Weights of a small GPT-style language model, trained from scratch on English Wikipedia.
Size: 11 layers, 4 heads of 64 (2 for keys and values).
MLP neurons of a small language model. Each row is named by its layer, matrix (gate and up: input weights) and neuron, and shows model dimensions 16-207. Each number is 500 + 50 x the weight over its row's rms, rounded and kept within 0 to 999. Numbers have three digits each. A neuron's up and down rows have the sign that makes its largest values positive.
After each neuron's rows, "fires after" lists the tokens most often just before its 100 highest values on Wikipedia text that the model never trained on.

L4.gate282:586492524499472536577450509588542633505545478534421519498546466496611500567502447468477504488430469496520504509522488465547548502479539511480514488557487506525493498445496574493525522425548472475538489427601497545483418484464554531527445492463692494565487431539466549540498449521615528577462471511513534492485494492525586406424574451398484507519578519387464574485563508451507477506571562516523569513512468539528574530552522420575510498574475549472527471423515526431447594516503603489571376450462448516579524531417468475559520487540560446469512490465380445447469569466489514507
L4.up282:527541597537457462459528498515442522598559522522600440573501453456485487487601433490409506464516536543471587390492513545420381572538456513448491507463482496463461542492486534525565569589614487567580433510560538455492470444527425509431528548484473502400546483571536461473409496504541479570500538454575573503498479467561403505433511447551466525463545477413480533616513462498513499543586481430536430532594549509425523563493588450510502547493458530530569414497572452476504429525433438462525520510587499495550406440561486558558534512482514512508523484572584461514477429514497450468
fires after: " T", " Q", " t", " G", "D"

L3.gate9:473488520527600493536528488442431607408575497537483506506465510489529565551477573553473581492491559520518499513551440527532535463566440507452493526505531490567449503539447594404540560463483472463484535600518534459578505509410545525457613425513596514533526539446419496521483455545546585504519469460418490524492483400562592446445582516534478512510543494441483511564466550529542420471574500423475440664494483551574534513473511491548508525587459493521516434493545437503483493536530506474504550400482497494548510373446506522493563489545522451487536411479532512388462565526449430571
L3.up9:388503471560491535598474507406401535532572455482461517472472496609571508563455456497519492499496515534555569549520509461494527513580494581503417525525551493398473542633453507518417491541466417477527461526483429515575541478470505495459478493473448535565542596521398414564525506473513437535393441537534503473466448534513454515466485503488557416577492578442524522533506455452549455503508438512428383519424394542491597456561492547487511485501581581459501486520535523553457522568490472547442484455524526447497609437478520478527408554495443449520451476503453500486488509562529406501
fires after: " (", " G", " \"", "G", " W", " g"

L2.gate139:512453370488609492569533489408528481534440428529493516520449504475516548450491453493547482506457463473597454486460429473463548435495417474471375545419504594511538498460487500456428419520565482481528504545542530493541516504469495509576474556593507526466463587607529596489544446514532588520417444552493472565433566432546591476533492490452565543374529519507596486451478467527511507466503575554523459440473418507472596485589437541519570469478603575505456491478459492551446477562499653532562491555449494468543515510543397439527461566529562580538437518519494456453484481516434522505
L2.up139:516460457496482396565585454410541495602497376548521496638453497570532462615543443505481542530643505476588558434484423439487557502485454524476377627535470590517552498456482488544439514536594515494575494427452449518499511475446471451420433505521511560484479526535514497444430405452481509503483467479498461572503599525573495629502430476482599479443577475524556474427555507520562468478495494482534447493508477532561532504483528429550564561434560519519542406415538458529440497508438561573480446503483527481538448503553413490526533518440425554479500528605482536493491471519546549522
fires after: ".\n\n", " |\n\n", "==\n", "==\n\n"

L3.gate273:499460536520391421573455427470532556511548493511504479530508580516502513516456465507524590421546475456482536416479464477629505470484532501570491491481510458489491524460540499513546549525528493420480540494556551572514527472438586559469636488525520498416511558479509563495382505531528516528481490492483427520480413535475527455466471543541430477554529505405580476454467429532481591485618527498393583601446556458530551552458568510500499460590593539538550549443590445608458507439568487463546606634480502475560471479610552491517469485510543542513447451528520478458399486457472471553
L3.up273:519477552515496423555515468518478469532511538364451488498523506465462568452467378499454567518550497509511557536510432591466421498567495349515530449528464486541520512582457427521445457540546495440511468439528487485470521442532474487442591520428463596485480580477504456568385495509560467481473516460480422519468534467549499497510592509620457521482470505501496520604497496536543575505564443443597544607386503476470535497472427461480485445601504460457468526439489446481441616428527518553390569601586413507489510552511459549572507504454575541529400470588466561474403443483463437466
fires after: " (", "-", " re", " \"", " back"

L3.gate99:504522472519529438518602472499426471489565527575517478566507461507591459551511553449489495463524463562461531507448432416463486528485516474564576609507506503501574592606425462451556424474588486397533505463521481441493484458547515532624478452545546425577471581585591604466427496534543565488406530564589556518445538507420580498463543562588468538412548523479532546523422465586468480524557441472509528580484533486483510513447540494553503532484486577466478517566483497533489472524434450469556472424482564536497587506445421504434474512520452575529488470472617481442524512569429531506
L3.up99:467436545454461554522472519434490479474473540538419379431504399508595511563442563456472468511469343499527588490493525576573504528488474436478483470547460458579509451507486444465503536584502428447503567564543535527561528555416453502517502336488513483433460525466489475485504469433459489501543473461541523448469523471485514451522442510511449459516525470492496607480534553531531531512497499494460436559421398555501548520484488576436618549545387426463493454484520465525441572518548470588492486585435535498455425458514521505535471441507557454510458443577472556477443462419541540562
fires after: " (", " \"", "==", "==="

L2.gate83:564475523547472485411475455447461567450539495540543537577524454568497522578539525591620486483569396402535523443460393540479447435398506481528535483537519395375468434548472417454410514500501503390547546449404466507469511506467514450481517404482513413526552517428457404451513522550477463473539511487465489533528431516542490525518480522463463568480532507471438595589436534558535514506501451512497495546516507545479596486523401507523472483522525540503495458387421493495455457395451447516612466448544517507490487491449565480566516458536541602466498527525473454438458480402439479511
L2.up83:468423439517490525434434476426487497537496546488473498497387494508475534425456530439496580505525427419473502525477519434450561507517554497455522539521465452440478486501583445530409501495526458477492569451442533572547471493557480541480532502524528578491562422526486524502493485494567506581402531467565562583486390492408489438487531422528445441494465566529394538470516467508538516545464457502481504527526483527436450585601537510456482514544430491521478528406536453542530400463414459427532505424530631475563420532595445512556499475546519500469492530514573475490490512507451553554
fires after: "3", "0", "6", "5", ",", "4"

L5.gate364:551528491534413547434548503462489533424521484503505468499499477442479474612483556543588459437539560388530486642500483477464493455531593529470483593473511454467456558459473464604542501447453470573516524579491489486529464425456468584482505506503578482442436533521521457565540504519496528473533434538425429468503424566484514394518558558513452533466457547498511415571581451478538524474461408503492522490492513512440466527554552597519579471397541547524551445564442531536475436452553577470565476502527442384413580553549439469452515444457464661526595474514541492420465467526432496497
L5.up364:512408429510522395441483545588543552507462486513469534565473509472497513481583529544484522495482577532456529597512532451508566509418527451576471589495506438390544479491461473416467542454419493404487412489435429407509474392455421543525524498477512509576556521511464497505517623387483621483476466496555546535398464525564447463465455531601474522403449499441437516519482564479574584557526515469444551502513471420498530543495502553486490417456531544504506458442514569454479422565571522534556511384514552488466461626526412499524526423501467583530531496444507489457610593510489433449
fires after: "1", "2", " ", "3", " (", "9"

L4.gate381:454498561438459473479472527442535516568585582590474509408549490517541575414486502465459526520485493554463520462502597546424533545451540510519423438470631469429562384549559566448547484551511506462519500427398497437509484514445501520500604480435572497489447483465393460465402465614458495620562610557494484565544448542548561512468535560432495436555457411491455500501525467501536473599512470474525390516508491430549583452466497487438528510473598506534520596532456521542522452579523423424464481433500456565500403478514500536535518507570515492519502559522464491485470534527543489537
L4.up381:455442490473550433612561530550409501430521501537585563662543528442524490548428431441431498476506478579478508376511421484512432578566490468495507527445518467542439562531458471528647494455472539517460538531443516514455491528488475451504499553450404518464456469448493550505460520522580560539513497533533463500525432404480522449567490474512383495532476474517561492432529570607582524573490498492571517448548491491588477576550510578492463557590535449439538546497571480508453448480525637520455434641500531567505464485478505486524486457555484502568483497517580444476446428587549576459
fires after: " (", " al", " Al", "==\n", ".\n\n", "\n"

L3.gate13:481493493384553480442466529536521515492486509458475466360515441443510510437478535398584461410506475468453507482534447451466446484497466427520478503504525513526479505457447560454510508540476532448452504472499546470584460553545474512449600524566463573520515408497483525581483510588475428504416493478485503464454417486440480533530639540547444465471459435555437494489457477616475505507609418440483503556514585535492458603513560541515470579530609560567560504480575513468561511537542559470460579448439439542370438518503529415540593520525455474560497463439535440479547486427644528515
L3.up13:491557525464463512600493489440420503552512545481462554448490417470474498483437540517575469567495448509541445459564474567433526478496501450424520459533525539495496532531509616442442537481501478539471531461473544528506473521583509473498524445512490619472555494468529520569505597629502436480480558550383505428436500516455568460517477487466468493536457570446480437411578475528455520418521545485497492501489464583565502501523487455586504539508562529603499566497557476556496471577573490538552565645478575508467420559495486404563463552534490482626559394509520550439503509498534525549
fires after: " (", "0", "-", "9", "2", "5"

L2.gate383:496407621546499480418509483587495407560461517470597518532478450558567522505454589526446591524568468524449550555482581472484529592456454539551518445417515523524518549496562532419583444480499579604456519410417490514512473522470542593504509622486442549553528438572557540521421470564537473558514480456561413421449492477499553493554420548535460488521454494609539458495492541557486388499555466557520536453514550485487526499499474494463468491443590476433339464586453572504484534524543472417489509473531581428535440522495557454428527536422528483516554449481528549427550511560480568548
L2.up383:430437680505474490525599500381527482542534457497549529537518458455549510521532492512513436493575482511497591473442451541509566538490537474438565573546426427512473524475503469479507607454554588561496467417524516581579551385531542638486494483440620519484444442551494575481483513450465442480563464457496479431553483446466626462549458570414595503500500400612535539505552488518496451426538540468508509534521489561420485479502448541528498489533498479591526411491476485528541484446556504493512556488499486507532466513506480439463583558550620417460531507442516558532517533608520490525
fires after: "|", " the", ",", "-", ".", " in"

L4.gate30:516491479501433485444587474454511526514463418518496505456412474559507433587404490527549488575553430569497562468508434567570485515428474481430490489509423532583490621508429477475427539534523513543502534537487527467428565474488464476486412579490440420554499499500411582528535536535449578529458420549451542546504415572496477481482540426522482569442546532569545484502632578475501521519521419466501528503531495473571590529530368462520409523458455554490509470502478556589508519490505495468469474474509465445508427470424533441473495549521510492545487535489455603551536505498469432569
L4.up30:585563468570482502445525535440401471554502489506522532494513518557452505515488494478475426490592562465516374502364469502491536521506596457481455544472466431441491497421507484483453388513529523432423508477470475544362476483520505507526452436423524546494441440540528543496581456527490537585560415378493430451480577568447540435516498555458537511597516573466512537417509577540503492421433572539526525421550559480460517538497470458469539518438466460504351516432534416570542424563480557534464462549463501507399422521415525442494478441480526556522557526433463495549511559499500441513
fires after: "\n", ")\n", " Z", " G"

L3.gate343:417455513540397464454461481442422493492523557487489460484591537549545467533511479493491464471645476506372452581538477402518602500494504628556439501526466494475444482531485460542550511462516464456436426504509450560492451558512446464542517421473566471559415450552490618534464553454560485483454535466534495588513550526465516505502504500520460496546490522409453442466583452519559520506470547494485528485485590391515513483511488589537396586396517501525520512442485572603512454462505502432585446476562464527443497504455601587538428484518500475502394461527453597565435491480459491574
L3.up343:450462369560417541525506454529589583502465538565426555482503531398559536493506578503474536520500493435434576613551533501480461433482522472500548414475579500453544526505498532551613514599455414516610529514383504472522419478443465482471500469498506505425483473545463516469544441476566534491406479483505410474577572457507549512533463473558511484536490471510442540532485504450554502452522557489434511503471473511482418530489541353424512524483535525426511484438515439547480429528432573559498542502491507552496510523376548516574615478538574466468536478461582539489466450504495442538
fires after: "\n", "===\n\n", "2", "\n\n", ".\n\n"

L3.gate53:526497520568536498468571485519465456399568438498553474581413443496438480546552452539480508530578464529570550454483550498527463486512471497448459566533538458540492506540429523541492458487367459564463452401556521526456491521482588486476534517475598586560455430489509503473410527448449545544393454497492508390501443473454536594521451518513606561520495508443479494489387443472456540487479401475500435498453496565494493527354402542529498458486460555469520542541497565372421514417416585489501459496483507390508475512451466639463555525502532509481434539412513509508490458532528536533
L3.up53:540473478455509556471483484540475530504433617465477465530482461498534615478466429495497566529544424523508543446417544496466536533526449425472505424498503426485461395483502452411579443475386445489516556482490516556529595442381580517501387374361559541463472400499380522500545556553505588494500517496473572457550461521487543467552564515486487457511473529424413496543493525517521477492528393449590513501486554468545558538452566448517438578492544524497504510495514547476569455590469445509570516541423527521508590502461549446529542522510526479489484518512503458429603447476485503396
fires after: " d", " L", "L", " Cl", " phil"

L3.gate306:501532543548509457510447544431460565471425542441475574531574496475542463532483460561424497553507485563550516463538556455570484430424484589563520475465452529562527389547418537461479524516482487435561461509612517495378483477453409583513483433566520589568524516496555556544484574527570469520549518441581622431392454390523579530484596478475521509537586503493444460492550511594511511443544477459598461533471589476488505562430518534559517473529538518494419449473499500571455548418407527407532529582508426522572440490493500496518538557557494528443542482578455476437513545442505580548
L3.up306:537482519490506551508528583407492476502495423479508439490466522526456576560484488486409569521509509462470473489412505566513480580444436428452550425446559519490424559442414477494464399470464453484617575568426564546585589434486516541529445544569456510532573498619502455451454490541529495494451410535548476437563449475547559488457457592600489519589579517556374527516519494495504604491473522495451615526530550497549553523489472501543543580421511512468525476466456550430537432570504546570495522460579401526512555483460518567559485528573529526528445461485466511440559452516544543512
fires after: " D", " d", "D"

L5.gate1:501508469604571581525502458388547562461499516545461550519554521470517462411532519561493501537529486475409488530438489498571563454432525599525435502572639413485514571501497481487441526548488411473502564495535522509543463574543534508463494503538494471547461521427475542423567521495548484361548626494544594562515527535503466477473532555441458475508473451582447552465446572508443511589451501468515476542422548543488458472526434436542559531452488493382560521468424461520463551566433522509516502577480503538484387458498524428484528527466463521431495560563573495535468435495557492568
L5.up1:479479521440499550448511605529369503450464597436456486488514540491459557522496478458449429538434483483490502474470504491466458516462459461450506524572421469546518529586480451495508513500443495451443569539510513586539502484533467470498453515500550514484595459549494407459501493467538416455391525410451535451511556569520518512428459421581462429392483498500401592526426572497515491478525420481556425539502463508514592511515478449457624518385579521507430475473570555399395547486466486483516495466544488542524510500449459432531498446493420464546495420535533618563460563519524572588
fires after: "==", "===", ".", "-"

L3.gate92:503480574445494513439522497504527489547589541556504555494439489518594599503417530514428579499598431542465549426456564540575402475475490538449462447450546447521485561513489520524559587474517467510418500565601560426482494459437507586481602454516534622539602517422572486542517519538464516491428539541497537452378459496508485515511581468548515557486478537566443465546514496521461550428501406490593543486476513469523519561500482534504448490529566465492545505484559532486425472449549585538505527561587465473489552557522451602524375554579503501541473552467409545478608484478422503532
L3.up92:421410414461456523496536473564528618504432430519415519562504369454489464634497496503522516423489521435481548501431543434394521472425478541516432541522448501469591522519492437449565414411475448475487485555588497489424502538356472570462490475558414565520413445528491532473550523453547536458527529483540528497426426463450460514444450409443492552519531524498478500535451486474396513553478495475509509492535527414422446558524443514488530501558467526586491499463487555502462398455533545534540557438574516482536535585515464630381507520534474512404463475417467481494501583570516537553
fires after: " D", " d", "D"

L4.gate374:537456569553449498441487487585480539473416510564477521499536540588575502456499502445515450551573471480557580527517522459470483491465466493507430546509519417496575621522486518492474446481515516429516350458520440504519486560504470413406444498495545511562538510590583471462541466478611430600466551474428574501615505460415434428438539453493488392433585469431550498415489493588436458483512483575451493469472484517529534431523531532493438516477470523512504484504519493611530471403402526523520479490537464462602521543491565506389420553452533492439560404493526510402491523489530572432
L4.up374:536425507461531399543440467477484615505485420556527463478538595581510502511457490417565520474498468581443480420468525509427475414490417488399539525594579517462466546478485460493482517471477446549457365443555539473438449429451511496477512526527479573511521495497474564463495463530473478502453529572453394398521476396587494524382537501601553503518499500500506489448468439531473532368440462502547530489542529431468473569616572449545616569485575520565513477519572499547537471437519500481532505535558436468640543508470586464484468541512596496548524467528415504524543469474509460496
fires after: " D", " Ch", " L", " v", " V", "D"

L2.gate118:515528503418481536555523488471532508416541516505537478542457534421492504580515450593489512489520509467473504466531536504532568480515521556551421523505537483493507450535469514577626582566535510559555457495484448484484552481512488489484440570577487580592421512505416470558383581491527451455495493485606539590390573430559607474520549503482503536471516483488445544510511464477423582454438580529458492514407400415456453527458498580536450549476487499585553433441580440534537484538546524503529454463511599485421513530590511479509462555484421522482416559505590528511448482642439514501
L2.up118:450486422496448486507569542457514550489514419418480446462528491422576537556482463499547459437463471487512536495446496346598445500493515483443485491521513591549474459501460430436555425500510543457488567525548454449524491484472475500572381506440450487413495527532490578531442595463572564596527448462481549548418507511522502519558487502541535474494447555451434420448586546435515442497493488558557444522442503452468525484459570541519537485532391514540629535433480451510537471566455576435426464549490497529482486461456422532571430451570459458501512527600524480495530560593563517498
fires after: ".\n\n", " |\n\n", "\n\n", " ==\n\n", "–", "==\n"

L2.gate268:503402516507575519496534529526494546540487554450478451497449499522483557507441484533618544501525482455462527491487484508460575503539507534542449608583541505566500472487594508481543504514427525544567505470436590534416455519456463475573510435455444464439485500538588524518482451438484520524411505545469430522551433448509548516481572562543590588497538476530481411487452596449475405510551482545510442563465490425547530540598402474519478450484583509476506571559572492496560558516486535496522572431465555514551504453596589515421494510492478498482514557536558511553504633494462517422
L2.up268:514429562488539500506515441462507526464512498435509543539472380539545508508521448529537579597547584485599455547410545468504525557564465440498522596604445410495475478416520485467502588517574587507466424521413515493519480514493436548495449428559515603545483469489608529552489524418494538560475527480512540441523442548552630438461536536554574561472489479452546479484456442548441561512486524641639533589480489574548528562492439517510421521495621521475554497568560472506486456475512460467506572482531436528529489508482367456518462528455558524480427417526560464508493477485490541499
fires after: "0", " United", "9", "5", "4", "1"

L5.gate301:482522546418493502487562340484523433456581553573511483543491473413508554540423496443499461475445454484471542456496568558507565467540378545559519525455469470474582563445364600482525443524493500471519535444464497488450514500471459471499438447557514508503520527565505502578438517592479502578462541458447426559521500524515518620537565588499591444517466458477434479550497502403454563556535479386438530523430433552538483480563478587545548467450499436445521458560479447677534387528480582468585467408507550551547438470510505466517451437492540458472498478506462481576490537519453507424
L5.up301:414497520485454552513501470451489600478488506496547527514546485461518506540418595505457606526510476408464376528460444510559492466509480469487558523536504570579492541479424604417472567481413559509513528569502532432560587548491595439587413416422519525520501467500530538477473520456536441524577509503418471454555487441466485477495480454438510535469577502564586584521498523566566490470513510452491532424459516410617541529479567610604464593466555558508467531483515486558456582535553460472525573490542496572554483509494553463373458479516423421465511555585492507497536553392541479430
fires after: " (", "\n\n", " there", "P", ".\n\n"

L4.gate246:480484483445453485510499505507433551537511547440433482487511456481576446480427488572510508531494497601550512513426524532521537481470437505545446555600540426501561519635443478590540483402464500457427530435397533476425605594495501574571513510479398500559501606416444477448425495470575535506544545546503545494507476448630482480538455537526548444513451544414547475496438538489443557431453513498482501521482493505590538562461438464552466486447588445523551521545488393496473576470517561381477513552472456490564442561494486442511522573519578485499554565460400568501509547608475521455
L4.up246:439497448536528519517412487580506671560497486535437471451515528388532516450509553438535434446467424541499517406390505457581484539454414513527521485457511432565463549443429470551519495458505494469502523455460521488489440550467594459455520519482517413502488511448417497507521454476548446419440504438491502474504509433472631502472472521429488449384533533475534574421414521538591536500525456492421447523514508520509462541457480531506508400434496500545510514401544470486531492451508538520411500447465518458588466472550434502496473503498614555467654464452493551614533552466521562543
fires after: " \"", " (", ".\n\n", "===", "\n\n", " sub"

L5.gate253:427411500450481515532528482455533465548446530494500411587493512514514559532474499376514380557434448473541458580406539518525556413564385490468530471417621496457519511560514575488466496461533522608526483517537577435499558501476415492535496485426553544531432511565496443498485466527508495547551555566452506532509442526448475529548532506566378582469557464418440466479494464505541479563535522489422592500540601526528557556415462527488517413477549506447546492382530490457484569491482532587460483429486479435530429462548507479533541504510424553526581468512465449379443474484536448544
L5.up253:513514522547536529525514409475431515515661587532426475496616444472541513546453482476442617523516502566475477498447449534485542471427409434522517477490527560461549458385423438525452547503565531551532414432447470471489489584542487427518553559546515544498409569445480512457502534502456482502571508429536479462469567526527592542549535510539486504469586448455572402515492540441490498432449493517513479567447458510556474457574480479530489524527633572435415590560583512464484505389489453485492541466499495487523537455502578521498434511517505436523504426451435539537473432476393489492
fires after: " (", " \"", ".\n\n", "\n\n", ".", " =\n\n"

L4.gate156:383453494494516525449460406471450486404392450482392454506514469467504452507462405507538524530504446407492469410559424433515564523460443508438580472560452453510481497464493473514494455584523498510440505408405519541495427528486508560520526412473564492605494414533552564461496499443429508575543573448562495511452360462461508447486472564463501577529491500387391408511506510432473507434515440451586449480469511528545518508470468561526425451453481562453529482509501510495595505536564609472528532556526453536488427539432455485463486467471390426477472515519411493474558550380520467498
L4.up156:533481559440628584504531454442544477469504493541423485383576483446460428464431471456405468557519352431562521503532444524469512531382539542504482391448416469537507524503547578506626360464585479545503585467532464515490544496426467541464541505541474568515492578474476516500486505522582481529515605499510510491540471515456543566519580505523562524517373473491527607515511515523498448531599502494582442508596546493504459556472547518524529533496477485498462475544511476460540467564491505483474506537534478521525559451416478491516437458542582520536542478450537508554510642466471465502
fires after: " d", " L", " D", " O", "ated"

L3.gate220:478563517478479519559549585510468522508476499475498519504386485460516450479549539431477425562565586538419583453478461503512513537450425543439469576476472420455547434559610471604464446502466523526403540458543504525502523434553456488463449507507542621508526457567554486521449511506541503551487521518544462492525481428397435490611485475520535503526520520449474549521515551473558534556481366553531538473485538496410530520451385553574565409544508471446441558521421509533469570513574443526576434562464487574461452537569425433628408551499488477476506473487541488490539479519464473541
L3.up220:523425574499474516517481554583548433552474502528445501407440456428457456486530400507497484505543582491500514585558420560537586479509508430450555521384502453536492491440576452425539490546516562471490540504386518478500534435531488510630561505512514459513496542588440435523536490373479537594511448558528498511549529358504510534528420544461515523428603510485609489532455497514485525513503481541608508475506480450455472513561516472546511585483504524541520454433473510501435572507481447509528463510521532393417494493470511472525453518611461533551482538388491535455440459546501498409
fires after: " the", " •", "-", "|", ","

L5.gate27:532477515540484597583518479489477503464562574535442496541468540459510483489527480461385395471651570436541431501482501529596421591547416452513448453435533420587495442510542488504506484581477497515462516484583529551512549478449442460506389522460587560505425512603523451482493463502523615479415542512469519470513539549490483461498427513440485457507513519589450453526504481521430456497534405575483443497521498455597524514579473521561525515545476528527494513406575477560431550399529537545415519571585430568444525391528488438594449487526510434474504488470505509480489509610511540593
L5.up27:456482470500491544473478492521427526484514510521494650497529519506525462556446450480486495503543589595527540513523534393574482478433509528468426508511406453451483476478513546410503441544425489495470480421487538514465496510511369455478571513498549490499529378410461524485387527472571512538475504447599505445531526469549477431507476542443480481506541572517431427455503490551520435545528436463532582506466409550532500477482491508546485588594493613431520478466598486507513497397596489520522541525488563564507557525528512457558530424503515472492421492573427458486569626500514464472
fires after: "-", " the", " •", "|"

L4.gate417:610530455503489565499465445466507464465472504546548477511461475490480497534421507522465461542488481512371476503453560540621503627459568508534538438504419530449518440547468462534471451475431439488467511542549536509562521577478520514513480481486579414482476531457460481508409596537453561527475438515485503449538501452543565544563484500537450515494403511368452444483525559534589549474517467602465529515524535532547529447480485607484374522505378570486489492540507505411497611578487555441449547408522507504600540494490350486539480504538470471525516463494539571469509549536555500542
L4.up417:517508554512511465491515513489400538480486538489486490466372464569451545439470503509533510512542363558538465461484402549543564553508468515522590454395450462510490398584529462463599599556465523486509436496471501521513501458459535514441553472438558527521473517531507476553386551478525467511511425402470421476514591560463475550546583611440468420516415516509557541606564581442426538437480503491453533502429543483630466534522480530475520513495489464498515456519509492515512469558429525403467524447442473541505486547482493449573489523441482549487519405509476533495516527657455596455
fires after: "\n", ")\n", " Name", " Title", " rec", ".\n"

L2.gate443:400565505504573429511557402429414494415473531634513496447439518457482585544517560447544560479360478482509461528484592562509535541427489501455475457437448538469427504488491478433464462493537496497486483538537501531420419521630492536530476540500488481459497546497615565537531499544531497579549460492482543505596557556516536466489593478390483402478475548446499506465536489505519470467642477453492509493502477517551606442511593554519506490511547492419498566509499525482458534502536571411504471490471461474489484435486453471489487430544488498496511506562551476504477434458394457534
L2.up443:527489472503447512408553506589359523540534496497453479506421547578410523505510572474464523567522542537545470509504463618479533497576454468454360460482392484512570540564435542433573603499537395436462546523486458422510556456521502474551452473450555421425499409523457572473502471551582502481488496520585531480498493514556470526456451557467435526405477386540445587462468435516520440532454513468548526520594422529526482511481493430452515512451598522474570506490463535497437443520511437570488492439503528488468463529385459540493556594576542512410484521472490558532524496432501506508
fires after: " "

L3.gate295:494644476489441570548496562495519591571539545500493605548525512567553432547542455470454497498426468466516548434446434484474512488505529550415495600470442504489585559498457463467502431496458375572435406511486581433440500463582515511494554504535539475524447421487570612532422436463540453501472416463527552526544539528513564538571477539521510522423536483482471465543545525457509497540506445527521524475521483541374465453520534477420479408468569540434406553512492515522461502495567494453482554585488486474612556531609413444523519474516475450526446466532555552550496454457497537501
L3.up295:588522571550508473410487593514545519524446404591577533539554494409493500523468474386458484529543526476488532493482570489452549486517570386568471394514454408468449475597542494496533456501489471391497469536462555533422518465455502515495404570418595450546484493523528525439487535522430543543524514528580466521532519547384528459473484461477539467473517481544472541467509614520526472546534457618437533505436463597396419500497539476448519598513514455448463558463448513523492567480485546504597401552576545550538463568515455544388522519546533481428430451476524511506416471559481484429
fires after: " T", "C", " Sh", " C", " J", " K"

L3.gate127:619473447494481508511526568526541514468491532469415577524459504482476497498573446487539512483560525575530562359520476451493550427517517603497455522571473544490564446500547499497560430378524469469402518498537484513552607463521505527410524493448464528561414586496520497496461491454548490504545530425563564469535541531489529559417535448472471429504531536565526499543541536528482466455493524451448551506537634574488495501462483425540552437458564427480572488488493501524446422460558498428508430467484481396516537543479490453486549458454430454519453552567548432536566435596422598445
L3.up127:511504523531606550522549486549461526480488514539472487549364505494490533469513622559484440523482473539531479400460491522496498469505421567552429429528588515547558524571568518574441380500520369586531441435516501512554488480375505444559528430477385552589510527556453574421528479491489488462467493454631534513507407484485522469438488556418544524561558450548448451476512586488455554548458427512490545481572480476491528523510579445534465502520457506500487534456459460599489431437488485526422471508490508442477513617490441459442565564473382469582455480473553502478484469474500507454
fires after: " C", " c", "C", " Sc", " G", "-c"

L2.gate354:509516500564428565494567455559503587482458410567500455379529553553513581533433541454555497509552494379620435560501479468449441510495581497397531507473445502478467485521426508514449424493517454417469534501527499507477573542532502578575594532481424525546510469488553485471600553458502515521492406491513492445591498478456474548459458444481443493386517449488512450547530522560490501490448502549471474461507592533522487487537501570513453552509440464544579470418419513524501548569473428491402454533507650545513498469482511432461495578544492535537567386516468550500409450505476481537
L2.up354:471534531557534555592521568374478526482446525553551497526488509592508571469467524501532512506506484562431588520522486523517558435465539444420448430465534504471522493435501517511445531491390578568596502536462562416541583479461492461492496521525466525512445516528514605545528486508531416504487492497486432473634522500422455518648564496486502483560416542447470572459461489479493573582504468553491481489670581473618420511521473501523484476527459492472589504483406444477498458506456502424477502434547478501476452491605564500487513428514522430559539547536490546602551533438453637429
fires after: ".", "\n", ")\n"

L3.gate335:560494532497506520421456524451496553542519515443407522452484432403602487447474489511470479432608453527440440473442462564473397617433549496554471420488552420560521471534453454521452534580497583544493426557520577470482462512483559424513405496461494546419452469493491501565394525499487485482522501470440494454504553489477430422510516328417480531533528473493469422555540482449524575534540544536526540539452460599533480516510623493500522461497488526447483506502495464448511553418496594476573525609504481530531534493409562489514523511443546547568447575524500462492429556431502456425
L3.up335:523464501401511501536432463532577473504495554430531568459498438443476479447539408543505579506540390510549513478489568468518410462492467469445521453383501467564474622448567485536411606503521473492472445513498453480440479518515445418553536493533537529509531547496467526514489513480574518619447557416550449485486425462493543518499428554509483387525524553481450467508493473464476455560539531444524554469450431468572573489493527537584484500565552474415493464457608583509521432541444429444493549504565491519565457476548451546529446555547611439619481434466605419556533547473552546515
fires after: " (", "0", "4", ")\n", "5"

L3.gate216:410430426536410498509550605448593529508532502485482486535458467445567436518406492504404560642464390477432560479426478463549520595411508471537462500449485530448440434420476502489555482493555530521540497529493535478468506473519511542548478489496487502485485608536428576615538521533488493564538526428570608540531553512488446478463544529533508490491451536540482528518509570497566625562591417496489460445524389385506440544455483520536508427451444584421474457533519539531471476575521567425462558516553509564511529496389487563540511551508452481562537541487450476538449468605460533475
L3.up216:454516460505522454410456417533477553476477445491550585536484537517496462547469501549469519526523484370424477515538454528531473467490457473529566550529583503482551498560514488508515457513462605496549618483504385434532460530477484583481485507497568555504469472448475480501486519538467495559367601573476516462436504475496499499529531592504458591490445462626550494518508423484590511533486525472541515501485490584574542497427528537495530613479481526575466553410432423541540509611420469491470491488482404533523452475580567628539530484512521525564530507544508523519571572477552447506
fires after: ".\n\n", "\n\n", " d", "8"